Weights of a small GPT-style language model, trained from scratch on English Wikipedia.
Architecture: LayerNorm before each block, no biases in attention or MLP.
MLP neurons of a small language model. Each row is named by its layer, matrix (up: input weights; down: output weights) and neuron, and shows model dimensions 192-383. Each number is 128 + 32 x the weight over its row's rms, rounded and kept within 0 to 255. Numbers have three digits each.
Before each neuron's rows, "fires on" lists the tokens most often at its 100 highest values on Wikipedia text that the model never trained on.

fires on: " 197", " (197", " 200", " 198", "–198", " urban"
L2.up309:142126120095129116128135091141122095163144147109079190123131145150044139143147122085109143183130143150101151110148120082158211120125089085156123094076142153148061143115163122097122134122105151110125117084123118139175069115109146150086119167100094072186179120157088188132125150108146160084140149052154127106097015178140144115123143115136164104170151158134177112114080124073110102106158200182160182089175160135135112173109091120130179180127128092133137182110085089133153134134145118141166057150129102128136119092158123139140107184132116157135122137110169063105124142177158133112
L2.down309:132165110166140173128143052128131143109153082168123156127141164171112134097120116131131184132212155152123112081147089084146136172105095077099091107143088088116139080140141196110126187116097129135173064139100094103148099101145170057096132142136146156103160135100105104126064117117098116133186144087112156169135138143149099108160215099152103136101143104113121173193152114105133150136137101137103146094071125138109082209096075064164112163126148118115206107158119112114140088157113185044132167103140122116150139077139143133040126109149179152119065088109105125138119148117149199100

fires on: " 197", " 200", " 198", " 196", " 300", " 178"
L3.up779:180140146152146106115172111167180089074126164112117073152141111159154108157143116090126110167120113130105120085147126083162105096127101126127145111065187122150079154134139117084123181094119104125161156091102181165180097149107189108122121117143121168147157129122098190154105158108074092111120176066113157089118078120140164112154130105141123137056142146115100078125152103086148112108100136157182128101147118154131147158129106164170149147117138133146115122115159095101123183149169174133172134082163110162124110161185057129122099134122153122124132123151142105145126141095153176168
L3.down779:093122148137106050165091120166103131128095111104086161108135167161096124100141105118132081111068176171104111096193079135159145193136078116096160076115169110199168142103077169175132160098119080112105126129108139102127158140111100109105104095136092141202173132107138077078129108099160134083111140162084072120146076146140141141150180140100123191157122175113114146160103118107147114128149146128119150103077141179098104157117148108113162106146150176148123071158187139134149076120146135138074165144172103130151141147164114139121104072185133178108169084169084112143117127071175138086

fires on: " from", "-", " on", " in"
L6.up424:139112132139101157169153146121080197107098149148062111130128120140071141094099054150122143137142115150124146110134173179102103118151172120109146144134151143129174123189114083125120135096098123143112117095141108126136125137144125105149161140130149117117141187152139090112196126136103159160134087055117100086134152144128192129128144124152131107106177132072189083087118105177114072113159155124155052142142100083181120109108121148155203052087104135145130117163137207138154163102179111161092054085146138153148164094192106123098085093126123101129171113167088096111125152131104099119
L6.down424:142145126136171069156118138101152095198114060098129186079167149172131114193185166138166155090146130099127112120118154124134157096121131158124090140161109156111092178106155186170119107128114134121135126139108133141115118137198190145142147183124101131086054141099132117102152087152173145125173194092184146148133090099121091172116107053190111158133153100026139145114090194158174099066140084177113117095145146146151099107060087139114150170125112137129097140108145038089153110103134212112091098142136114152140157108126143156215108142136146073101116141091092120088125136207114084188

fires on: " ex", " Ann", " inv", " conv", " Ex", " Ev"
L2.up51:126111146153067144142151143060156165113140104116120144140125166137143135169085125097117065132081107129150156083116187126088177079174095081063098132100167134134103101199180108151143127103115106089137146153128169148141151118131108115046124125147171183149092136168126170125107121181128130144156102131158116165134151109123084106109166064095118155153127103155146141150086127168198156083111119079135124116091142133143094100167148142182145099131126191111061099157168143130151153113124128152143102087104101109166105130129087131132118160135099050111142163160131133122098150078224069147
L2.down51:110194132080164150157131122114169103075121166121119069133151168110111140119137093153152126079107138164205163109158091131086112112098132061117122136125139052207116117081152094121152162172167137128129160094176143145157098096126099081115122173155085159109104114123140110109176134081094144190115070196154109183070115138124114106130144112155126119104154098118162183125097144190116143059117116104128075114108107100163134133174059118156095140152175200139130146127149079125130165137053118136114114156110151127177111116096101096126133103130115079145087123177161124120144108157164090080

fires on: "ust", "r", "b", "rob", "qu", "ly"
L6.up1082:168167152137203105164124182106129143188105135178053111196120167199084097052148089115146108101125099149080118133124095171134151198134103117143152127172176148118181181157136065132112100149076147089124124087173112102149098051190095127114144117145090139079184113123122094118145114102164127096067131154056147102094107124098119165141099137082078105115160085096108133143093141120075146090121168135174141158091127060138063103125158167125156100096149167100148140151119122149126152107100166099086112081143119101115091105085114086081135110134105109092123084151168048147192133085152106101
L6.down1082:061175094104104085114164091203161155215157111160119077154174132166103099139172124106128136101164170076140114091125134210119123093114060125141114160118133143141135089076058174126107123176071139112142112137150115144116095047170185102093142149114118161128143099135098148110159099214094101111151105146075217127079102169132140083094086082102120105109155155135145143129138112135118125133137109189081153129131198116191097187110090105134141144159083127154145064182102107136138136073087115122157125137161124137144106136172110132110129067150147149126103132149101153185083134165072095193

fires on: " to", " in", "G"
L6.up689:075140145123142143104143121120103178072144125074176177115138120085122130156131118100156151217117162127074120089181093175178100167143112165139161120094162179127124185093173126094150117134114128117094148076133085171170108135188146132138087149124192128092175213127098224115084124071181094178093119175098130132066125105169113099128122159136156149129003175147123143107093121138186146112129150162106133138155121086155128121213117159107072124126102077108132116152125182110082147131153081177113167127133129117089134109087144150123131126122107144081178102133093095190155087103162094170
L6.down689:173105128162094144087175123083070092074133114113093105116131132065144097121133089163141098084119121110126112128102084174127152116162133132093113099139172154126046095124130141162108156142131050081092189139173114093100151109134136116165159169097131065126116133139105102155127145150147096174198147067163118142147143211105181107126099154112145136120139087136156151163151136137100158143124145157127114074110158117168178038130213116146109110157140151110091114161129115133154054126134093067146102182191139150106151101172160130173088162144101165132110127198124113175173141097151127138

fires on: " |", " named", "amed", "|", " for"
L2.up1222:100128150166135138104230161090143093095141124163134066145123137162080158120112160166099183095097112113095120147112131144100128170193125152139197150100200153117106123126113140135115124085093161154130118054150151145121129137146154163169147162139106113123176156089091168152109106162139132140086125144133053150117162115106119113111128131137130119169145138139109132203124094127136112070099171119119157106165097124149158088137166195147151165130110126099150092079195125140178090138133168173095081135164053108116128118151123118091128232188188125072122161164190088116126052081145161102
L2.down1222:104135127086097157142107126076137125118138145104119140141128160125123140166089179201175090142124132106179049073129129063164095111144144093159175152113148113148182117149133154123117082060165115117118126131152164143086142163146135124153183156144160126171143124155147142128162088196208111164123141188092134165139148176153151117160115118162161136086149136110138136099117104096112203081115134153120105050095145046138111206122112160113094122092139130100134127159131101148129158145113206085084062116165149136072089116131147086165074201166107148110093125175151103111104161143043127122

fires on: " |", "all", "enn"
L6.up157:108116145141139126152130209137082121099131090166151079129116126144092157164163124158103106101098135181135089156137151150075123130176104139160145173147077146101115101152131117158122154056142074087172146137132140095121156120142152128152127201139196164068133101127113167149153116156097131098103085103143178110149161108115127155178131152112171134146105127157174134097139101128143170095108146118026091090093128187121129107190200126099107158186105186161119127137143154143172145134120142108088072072099123125172124124118099123155121167174223058092106108142139129129109132140120146096
L6.down157:163132142118112112166089073134154162110111101131071101084170116162111040083163155101160111123095125192120105147167119142164145083078139069086086170124159117132108133069126129124113077159128108134158100166093135154118173083121174123147133075078149105095118160171133144091185110133128142102197200085091185124135091086128123149063133134130069123186145073154110160098127168150137138121152081154160162121090109093134145178054103149158178122100108096094255106139099105106080139144185155096175086109096147146148169146196160129136053177125107111117185136087117170180100147191182145152

fires on: "t", "s", "'s", "en", "r"
L6.up288:144099121148080124109127105137139189142103098127097121092150190129130128056139100159178112115116119138119123136129164122164122124150136103144131140140091120106143098121151118081133133130154109163085153039146137178168066135106130156079119148113133228109131177130135137091106121155108164126134135089113070110134173087119142187144095117137165152134079089147163060083132129081129118135159111153096087124158119098127177100169154159146130108117129138112110143187116148107254094136121022182144091153111113130109133103138158174108126109111152107108132160125112136174108111134120117122
L6.down288:136081142124030135164112213139099107150153097162121072166151203171103095150086135184139159121147069139080100099132128056122172116086101159159060133115136097152150156190094153135135137102115112182161124169145139106081121156148156062110119117176106087166113135108131203146077097125178111129141142161105135125146137105154083145181113134163151136068121089166090194054163091142143093138083066087088099131118186111108199115205170144136090104126107120175158117134133100132043107120167137139131114116148135164122106115095120067127139121150192103066110100140119141152164138156090158093

fires on: "ov", "sk", "kov", "agre", "ev", " Slav"
L2.up1073:105130148119124146128139086111102172140133137104045100079116107151111129125114099129046137094142221087160182169075107193158103149123066112139077114068193129115099173136158068095108108094169136121082148158077137109146135123167117135146127137095094090126161095122147114159135156167174122146201084126090110112057086142050069135109100168092168136179140135130131119122121171164146134158167168132196113072080085102140117144140121140148136114139154169105155090143142083133121150138123155149146094110089145114070137153091154145091153144131075088126077168096135119132164113112161124150
L2.down1073:166125128126105156136116119129186117081131111166084160229151136131181118119151202174151145176142158113133185085188169114136124082145147106134117125131075129138100103052086049078132099148102153127171145087074098195112166137148174138193158090108173119156128126173175114132111166112143166124144164075092110090164125118109148089073121143108110139103113153171180111148154144117087081130159133153117168133150151154108166117120157118116115155178184112155118177121141124119136107135083121087119139123169053117128110144253091150128116115147105162140169149153149137144096116158129108156

fires on: " from", " of", " on", "eg", " circ", "ied"
L6.up1495:151101169117070079125125132126103117182098096126057175198120138131125120113110076149118138177111097121084076090100121138132192073076156135106123178126132133091143159148182126054114168106158164130121133170132124169144141110142129107147167120133113142057189143114106131117145168101144133148161123151109187110140140155115141211136129109134110122118146213131178101119130154114105157121159166091118138092186056096146123141101141179208108161056092145119075133121141109125140155121129138115143124081105112131145103145164113101131080115109090123099100176123126103126116172133143080192
L6.down1495:174133138085088153187121172139170190085123125146197162129132142134124120183138096090159188151103117124155159195164113122108103101084163075164140115125098193155066121145139108123095138110103144112130165053116141161083088082139122123093097136065085110093068164130172125102105120072179151176153068083167132090128099132149128173143132100177129112111123093106111190098129170117165105102133126088119157103126151146174127100120087184081120127143129165112084084139104079147089137099151132158112092127147128153032174142166165104103112094108133109156124163137102174152100136125132133192

fires on: "v", "ev", "lin", "kov", " Oper"
L2.up7:085017150145150069156116103113111130166147118085153095085136105164138215127089076074121174080124171166116151177058051135141170142136081092180106138110195111108119153203214066107124111169128131154134123094117123156097091130135104186162184174128091102096157192149152128073134141164145121103158095133107115153065086084056124146121107115114132127119119140167125094123103157078142118140137140173118093150104126094135110111145097156135148139128109104060131106132144072152155178133132081095121143135100114130141142110097156126139135165096088110051133191145181061108085109167144094119
L2.down7:121157136096109123115132115065132143109162070163123089148125111126076125124115095148097112081129159152152133123130108128109165096140119172199132108148157169181130105138081125156117121135096101065154121125117137054060123179179135072124159089147149124193095139100144117093161072107104168113091120120110223167153116124106105174093140089176151131082061123139102180122182115124134114117136124145149124120109146166171072146084116099077088129109136101080162100175095124165121161149117106141119171110138147141124139094117141215100171120123095150134123144089169175051112160107130127132

fires on: " to", " with", " |", " (0"
L6.up1217:168092146151135172161119098124152197069107103133145149167151153112162131111147042136084143121135143164115126085131134142087132115087183144147152128098063158179140120151120083047138105089124110119066083168101135139137141141180105102084129121062088113080123096103085089129196148131163130141133093101087124139168125125100125107156112101109149139129116170126158155125101139118115135076139127120128128154121118087128158164064106158134143168165146110083067151140154162137150163114195061067131112118107151115104160139092116126092124145149116160101155179085036172151144124071174100136
L6.down1217:100147129194120180164125167161139142152195148093128164131131091124159130134117222071141166138134134125155159155109123136122099141151092118139119106115113155103090127163109153167126117079121189126149169119147120151142184102109108155126098123138106125099136119103093120095129170024101139113085107135120143143166127159105109146146087133053156088140195133062056148178065130121143101114130129193122169141158126187206160102141091146129113081121121126112113119132132133144136123047081073169133142103101144140190148157150166124101154139132129069130128112127144097095137148082127175180

fires on: "ic", "ing", "ian", "ism", "ist"
L6.up715:091176139121135170155111088114083113086137092093113093117139163166100114088179127142099079155168096153115168127145173144090155130155133100097096196124112137112168096222159094092135166138105125170133126166161137111153100085150185180162172094099142174025101159090139079094075154146156133143122143122125097098101143126078126154091085125065125132115158099118146028155154177165179127131146138118109121112207107133157142071161139155162151120100110138090134135149127141149080124139169061089080133146146114110163094109122128103081119121127175160111154097105151134135113110069120093116
L6.down715:129159126143076116100122093173160143091152164111125118136116160092125077091129161163139087126139149170146149161109122154161153021160209113120154121113173124174090108081120184141125107147192127183113138122127155045148134120114114134136143143127196121166172146139135134088109139132137141164181122131098103122105082164162135111126188133205143125117151158101131070108128087119125161109110099151174146108148210153153136169162159089114148106152100088189112138153153124101106160075131136119101123125108153160131138123126145120160130112184162131091111072091151138104132037162066108079

fires on: " |", " Rank", " 8", " Star", " 2", " 19"
L6.up1474:151105118083140014172143119182079114141099105136167174133103169124164138136157113093123126132111167184114174165115096127097099141148147125128165121096125089116098166089113094139157201098103114109099190126161085127147105129146126103138126123073120150135129152088087126087157127119116116111088079096102116158147127189104117103146119090144125128127000211093127086109100134140147137055164222153116080172154149121132147139124160128113149108115131092110132077139163137148099147112115129120098097157158106077115147136115076165134075137151100155079148128122146102126117100181163177114
L6.down1474:120079162124082131116204119124122153174126169164090188102142092136119147165172152176143115134183132196143167142133125072192081150145040103120144074092168117109127046070095167112156112087149097114215181159087149137082083110121140146085137130131095122169111164190107132144132122124136137069101126129152220128064172143115141158137169123128093169124168104152116101071153154194120092149131136139171155144093125131101062169124110128127140058148137090177145146138147107119096068150120130111164134129110101136179136128136143101106107161120118099121121115108159097120079138163136161163

fires on: "s", " are", " is", "elf", "th", " were"
L6.up1076:147085117178170184114144179144100139138164110147104117142112124143098121122169126065037059139118181119115113104124151214079105185151115126109057121136096093137188120112102075083118138117084188141077151104095213166174191119088121155150159123069105120120157108125131123176174073142097142121144158102147147172122122129101143118076106123120146160111156140125094126111130133140159131101139135130077181105113143100123111197132104175099149130136123143097164090125125148143127131117160106092136101108115123097145117099123078124131140199167161124102173103204074120125165168106134145101
L6.down1076:135093121107100114099123139133132155151136113128144132125136119022065104146143170178118091125149123112154104124091145138123133107142108131170154108158106133118077129103147130132124144126149159148108106128138157126175151075091103136082129126145143127160157140109143154133124098102124127131151096119122117123043096127196113139106134124155129169116123117197141109120125156109163076187153133135152099139109125171106157160166180162148086112132158149053149133107107147134088139120162125110145100116126118153115132167123129120160104097106096182227185173134185110147112087132133114112

fires on: " 9", " rel", " conf", " sem", " med", " Rel"
L2.up1287:165108135087186077122193135058087123097144079081111114169134132115116127104194107138146166082119163158166107165147106099123124091118165131114092132106143140067155154173134111171132123069109130174149141109120139167155169124098135160109122081139128120125169156154085110130121138168156117146101135071117117163084147064134148149130159159185085149114126117122129138074075151144108140131184127178150037171113109095142130104180127184150092164062115147132118128114082161141191106119116155146177117088164161137115129142123168121157110106187160193126133137129134049151179150128123144076
L2.down1287:080140143132153039161146088152119185116132145158150213151153144117130114155146146088207120152179141128178114131102079067141151084121143104108169129176115102135142091148099101140113081107112141139113150188144079128108143117062213099108133154127055098132175095134165094120155114123094109139120171105135068164105137171125071139164121097110060149139121137144119177063139198141204112136062135187131087089124146098164149125107136113135158102152117194177114135081110123141076134102198115093171115121108166099109110107152187076146173142126160150202125125118164114134091180114131120101

fires on: " |", " World", "Women's", " GER", " European", ":"
L6.up217:054084181179100201161130093097073144163145091140134124140125159101090098106114072171092099121146171135115130115086133163113128117131075109138131143169094134148174102142126080138129145142128155132073131155090148148121075159167088166149137155159084101123067110168104140112145175154104109114123089071150123127058103111019170093110112082156165122168166151179112081076128123102146170118123142104146125150128127114138150154166164144092140019140113062127042107112098133127127110087156120138178058100119090142187119121130162121066092113121140147071138138111087111143111107100175166130
L6.down217:132152107116108083145051156074148161100155086104055170115141161132121102104127041091177124163131186111126131137111157136175125093097201130057102173116158136137121054125125134089109122110132146123167162097136119124119131121183146164101138125154142119134116138098115150150179145150172143155154172085110142099175121084147135129158116150113162125142146112065139165058119104163160114143186103077115102184167140126149111193080137084123107108148087106131079122100134135105125077091104082129099155143120105137135158119139130105123112134122105149097127103140103220195128114143119114174

fires on: " with", " each", " |"
L6.up1193:145097117133152171127195143102105179137090070087165145172150170116110106156086160146086156173141143178063095118116056154134175108142141165126114130107080162120163091168128097130150203123113129102127185130109099077112151101136120200092137141115065153143103198093145153079154147159071118138111053145178102109124137177081201112158141080124147165131107147090122121083071163129112108126103125087190118111161103094137126109120157146112189123126134139053105121115102175180105131118164050060159087099125076122106133118141101131144135139169088188066169090083054117134142060105125137104
L6.down1193:137159180092125111119182160097183151161142179091135104150128120140165113137121179120093139202239125119121133154144146051109138143136065080104179108152085126138177180204126069087098152119128140138100120064177135153059133147115127157147135157145135101069153138130163103103140136152088092139100207144096156177130121092129103131141081120157122140151154113121121145077146115145128063096095184132122133134094191099176194126128052038172082147132113085160144114120105146122179169114108129095178091103197091132147140087209092127170142163121121179107157132114127126120163139164138086162

fires on: " football", " home", " away", " league", " Home", " youth"
L3.up11:121070132182150077156131148127113165142124148136093142200143132246080089164137153160085144165138125195079135113130125135123093156157119160147186143122106153157098164150137144023130142124150143135042176046130123123174105114172137166142143162091118109172133139044112151154131146126123104111092133114118172131122097147085128138113114096175199145136153123090187141040054176116133116131143158145160113141098115081142182148169125156121113157140122118119122135089078209136133134139220097132073081105177116117133114139160182142134132139164183078113146126140161093158125129014115144094
L3.down11:180129133142139172113161107161110185184136131113087091090123142141120134188134166132152168146158089199158144141164138193150162033125113135139139139114062109157119171160148126161106169146166142190153144176085134185092090078153141058132072128144149102125139103047117163148140122083137128098178134070120156134185072152156111150140115097133116149099094144157130178164060171098097198158109065133126110170126109090162213086087106177115136127166063072112096068116122122118076160121142162125159178129116171137100121134137128059157143141158147139113152087125095148110140125098174177113

fires on: " with", "as", "s", "us", " that", " as"
L6.up1688:153099105114079097117126117085082171111131118103107131209126145160111087083140108164123124166099152126126121149094108053200136131162110116063137151123147104096148163192086153053103162152112121137102113087100076109176176103131075152146204125127117132128100163130123124106118129186103141167132144140121077051113148093096124165145172131127123196165111061166131136086119153141133128135170111123129093143136150107123109127156117093160180087181130175125095137148160159150123131137121190098113136148076118102096114133145141097036133164124146133100132191202128149171104151072146172143
L6.down1688:126090097141159139151146130107120135113127084129131136151117159135141174128088104131130122104095125170119098158115132109162145183147140071154201098141055104123086134152162114175083149170100157070150142070218121118123153128121141076144102154119176150144107145102118140151167161166219093142122185142133142115110112188138091151122122162097143123067138185180143152100062139120169130089127142119145189056084184103164142135129199165153062116109075094128065199162123093120169176141133121141203129071138104126118137124146141070142141143150065147116119161102185070159125095119104113148

fires on: " |", "ed", "and"
L6.up1071:152116151184072048122153229093134137132075069126086189130100118171098150134119130169119110079087174216045107155116125159178123093116101138074128124118124071128114100152157099109152112054124104171115148029164117089172100158147167120125153107146099170104128181105115174139166134130160110144118161141139055139172136158103147107101117080190144089145080187074110149130120141102129141102142171157116115137117119156174159152129128143100144126154112128139125177115188135146164154110145142136094084106121090135128114153194143130099136094115142049081132157157099075116128140134146157055
L6.down1071:110130112150075117143123134114128173116124095137083112101125143207107119122107144114140151125103140241145054146110143173166121132149130057094170133156131134102170083119108137088105126104119140158110118097169180150119118097131157082151117172119131157170119145121137093146145080103102125216136195086122137191113115121118145144141134176164089109136101143112138101174143118126082071093086142113088145120144108110151097113138134133164105155122105109164095087120185161132121076151143083095157157130137145133138151161147088139166119163171127124077131192123095105119147114174115128086

fires on: " |", "'s", ":", "',"
L6.up1110:135109125110083136104141056131182157137086142108088138163139176131057109111140156172109066155136153096154093098113191096100183070108150116203127124112146100170102107140119064089139119122108129168116137063136136217076126152180159124090132130150089127155120165072143114084117112114126128115158097116104107075100057163118099137186091064175143145141117104158162109072149113110152175111123157104154113110201107134137130129122126170171198096153088124113094108102091146128140142092157116118180106155088088149105121104108207083123130098127158078121145171053104093150168126073104134140
L6.down1110:123146100111111131094124194112147098076112074102111072125126140117069135073173127090084171126090121160068081155124195127153139120049143172124040201161154127102166100129117174141131146138129130147111128142141175164149123167182184101110170114091130153154099117078128155135165100138095062150119148108201157109147118096129125105158128153130121123118163126121091129141203093143137144126141068110158139094163123133162121082149140144119121178118091145109138153168135159151132089104091103111078249166157123110159111105117064139129112159181125095099179099164120124154189095118054173107

fires on: " c", " same", " conf", " per"
L6.up312:095103149166111141127178135106085145138167136078150127145102163146102153142098169168144104142155126101132141115140098073142155102125076171125115122094172158108147096121099131078175086178126164159089164115123125182158146101048124135149114189113126101083098199162082128152138065145068078160129172091133133092143108075126152101140151085081151112146129129093115139098121061073131110138142186145124113181145109154156144159162123162177157089097036110150104100138086166159108102081183072195181115087124152164210147153122134117146154104135133147141147136117132138146149150075176093155
L6.down312:151149147056112143082096151173139108185126111187120141159131130164116127158096151123151153136128126133172150162159073137128121059145134173148142088113153069155128123133140108133108178181173141088116101116155125099113103129147143142081167135124112079130107119105147153146140159079117119105151140205124085127108089097114129167120194145115097110076128042109111136121145133129177156140182188118136176114124150134135156161180169129182112103133098094152136139126135185142172181161167181123114171120134171159093121130127068092167110103084130117126106118131128145156086099111116101138

fires on: " and", "|", " to", " the", " from", " of"
L6.up141:146141125127130151111144126163139159144120138126154117112097129154112097157122106152072079169171127123126147121134135145044186079141161140158176127132028138132117130139130132174129120147104143198093144106061106158148137090142112112121114101045158098155143105096092140085211191110157157155115118099106138103110078110146093078153107083105133108114133191108117080139114109047077140028117133145132149142103095124132124145107050177114133101141121112102187137153140152154194174105162146071122152064173146171212111131140102136078110095145127151130121151091133155154118143088150100140
L6.down141:138150126148132105156077126122136127126061116129114179090144111115092125132151153225134113110147149148069118067127100057119118090167168139111133108157085162071185167137068102179116114075108150101101123110165186144110177134101189149096120161168138160076119165107113093169127093104161175147062119121196112076080118153157110124125149114118151145151174137112164136091146141117163153106086113143139133074178145164136069158137169102119145141102123122098169170125091150156127108141014149127127157062179167124128151153104165136130161116163111152097064129118143132170118129086123137154

fires on: "ly", " to", "ing", "ed", " up", "ance"
L6.up872:112123146086107104151145104089177090076137023116127174119094148151087104093136059126171138147120224130001130104144137175107098087160178090120114187108127124160162147085146133087145115099124133192161150061132121129127105092129106097121087157121151142144121118118091125126120122207125113169148124134177125132092127148072124180107056135076132139120106132142147116126107169066156132099133109110118118159132131074143146088148139113133095178071114128139044153133118156129185172111172066073080148132130083109131104164089117192137134142135160107108179212154130170152121106142127105108
L6.down872:130099125140105121124177140118107109166145182136150108137126107086147109125111103097150074209128151075137120134124102155126170102158133101167132124105147168158086080178150116119111136181155135111096118158092129113072128102144133141156137085154164115078165101120094155148157110185171122120133109090065158106115115119162150151150148111158091138138175093162078156088162059161111087131083137161152101111161120142130213214148098093106097080167116077133122121080079145136200117117124201140166134150107162104165143104187135179108093085143091158096129178172111105106169141149063054153

fires on: " to", " Year", " for", "end", "U"
L6.up175:139112120148127143100105191073157137149116110027103113127098121141163107137142128113145141139171127111159104139079124148135174138121127057125109171184053166184139123127134159102110123161070141123156132083109121100137113133116200111079157102123126111079159173155092106069130097131094093113150146118117051037107079117075132127120164092103067145135138160154114162152117106102127157036119111095157146120142119072164125131122115151112116156122140104087146133131145066169121152088164112130196141107069125148115123041174085148057150124145107143167131134151107148155140158129113102099
L6.down175:125118180164072161109104126118098076166145126120103140108131141121105062152113147122144176184180112123115113132212159096113105110102092137114105138087152120138106073145152108151120139183116156100104153172164140134164113142105066155117165142182085143124152122126146184113130172113153080107197078104057133121099172094127122125123151162076167139093094120112065024072133191178123152163188189142111097157164122100115127124138161118118155173151106103175076105131090215140110139143157117063113174158123167140140135122151117081102153095115180097129115176153171161074086095120140160053

fires on: " |", " of", " the", " 5;"
L6.up959:133153106139138109095146070143126168147132145145147079149091108086131119120124109183123137135100143154140151109093168164137168134135131090137138131130086146119096139117149058150119148146145127140047095077088129155106049131158097145108126169103076100133105157048141149105208139133171099095086153163069120157108078137096190143126070095046104130037045165102101116117140116139089108076138138146123117101175162122121190140127152171134118083108144151154184132130127104153171103104160184147191070132176110143172122105162116165139130114062180166105173105102138159164110137113135063133
L6.down959:083170120129111134186111086118177099115120101071172126094122154139142135144143145169174141094139099136131112061141139121078104164088115137177190109137089130091111152106103188144100157079121130131130167118148158138129087063149169086079114152148060138103140124110166138153100039069120167129066104112188149171108115089116150092101153136119145159163150147095126121150090157121151172137141101142131131142136148082199157114113109106105131082093145095092142137109134130124102127118109131116073147100099179135154102177091163132151102126172143109138147114115134139075163069147152143144

fires on: " were", "y", " are", "l", " of", "oth"
L6.up1562:157106129159191123135139193117088149150151149211116119152106108167115112090179076082088055050046160155121138111112112163094134166188118149143094120141154113123162115129100149096136135120130073140095172132132168135153145163176169101114106127110093110143169098120120100099145057129148157137138103115127120079131149137124155147165090069119195130158177150156149093152086112139118101136151121190141172107089123104149106100096138172082072073163146067132158073115111111146174196122172088113107081164178116117122118116183128053104147153102091088073159175157102143170119145127138170096
L6.down1562:148175147144117123089132147142127144100124102141181160106124153137057095163192092110114130179168106104165074113164100137106173110143142107085082092176152108174087114113081152127132118088159138198145121145159157092160141107120151050147131070165145089144149106097102146125147074067123089127183090090141144138191171141136098109140174155138175059057152121108124102105146116087092084106146138151113171096097135156179125100075145126126127164105109141126106099115089087139119155080109107179147114110125107122097120134127136153139131118123069160140137178136140097120180113148149143155

fires on: "'s", "e's", "’s"
L6.up1330:101163136125087100132177108139126188118123122097116127126132141134070120073148136183088103124110125063126068079116182145113136067115134057127154151146135125126088130155147072143094112167075124119140110125132157173166075134166115174103173077140155141074131166135096069056121139123141161062126109145138135104153193068121157159154084169163097166108114095129143127130141086091114124080128124157157102100132121123141061170136171164135142072135133148132154153175171106135142142102178144136160158136138130135131153026140156157097163139121142091203146109147070098141147104120112141137
L6.down1330:176109168143117126070173073130168144119153150105094119148120183124115124139125161128146110137094057142184146137193035137145132110144121164113179134101132162174102100095116145145123134149080171130166085120103167112123134154146087047164085183141199082161118225078153156170106134074129108157169127199135085093116099115087085095133150091177180156157166119081138127142080109099117153096119174157120138145130150144083188147153146147101103158162124137164158152142080132169112174108135122158136104110134149130116142175112139156086125104157097103111145072153135140125150080086082181137

fires on: " of", "ed", " out", " over", " back"
L6.up882:142137099174097144133132154092132160100145060144162164176143127113133167118118111090118087102101199185072095183119132114159162157134109164046085150094114116115089124084144111169099084117180184147126207072171115142120135156168156057066131119158154136101151165099153183106116035105095126134129156091174075140089125121123172154123111109099089135154085147119167138117096091148067073111160108099168109066142137071179171098168156108154158125126149081188162172140119143122166147118177133163153130052128141170109150120140178117189173095109135065117167183135109039123102152160147113145
L6.down882:039152140112071140091124130055117141080109182123097192135123155114132120130101102108085135149134150088120170138071166153195147117149072098110120130177159129104139165120191149119110135147189158135125107132114115120148145135116127150104198137167116074085136114172178117181126170188208078174165136112104165104204113139092141157112151134132135091065154109139124156056177087152097132145072229159152124130133105075078159130137140115127105150126180109118130165131129093148116139136127106149148139089108131141129146162101100118137097114097085145167170121084170114132161068122157118092

fires on: " for", " of", " to"
L6.up847:182096154184190145127128136076198180126119088119128110166149116162135080138154119147146112089171141130165127150156181156115156139114091104140098169120167164070136106158115139152126086162115073156133140097110123128135150167204127113065094069121143127110136118158121145100075119101104149161087122089152131082135137146106164112149097084165141128189144158104126068126135097150139107099186147147163195105113129120130094085159110132098114096116127139111181075131179159102103142104144081138151096126095082105163172082155172124112156163182143098166139135168066126138179167130159103080
L6.down847:150140115133161077108158160060171155115133118102135136131118117121121167122086116125079137211090130095137128169157085119115074123152099121098098148180100109106098121132201145108111098127041163144181170149086121056119115091156184128166129125168100148115177149167061107144133154077142212049136148115114149113122162049138113073140164170165127132089141094103064098127147114129118043111138179143171128147157175137149131114080092154126158133106147183123138168126092112110165095087080072089111137139151107158066190112115173165180110121113143191164087117142185125139077154165168136192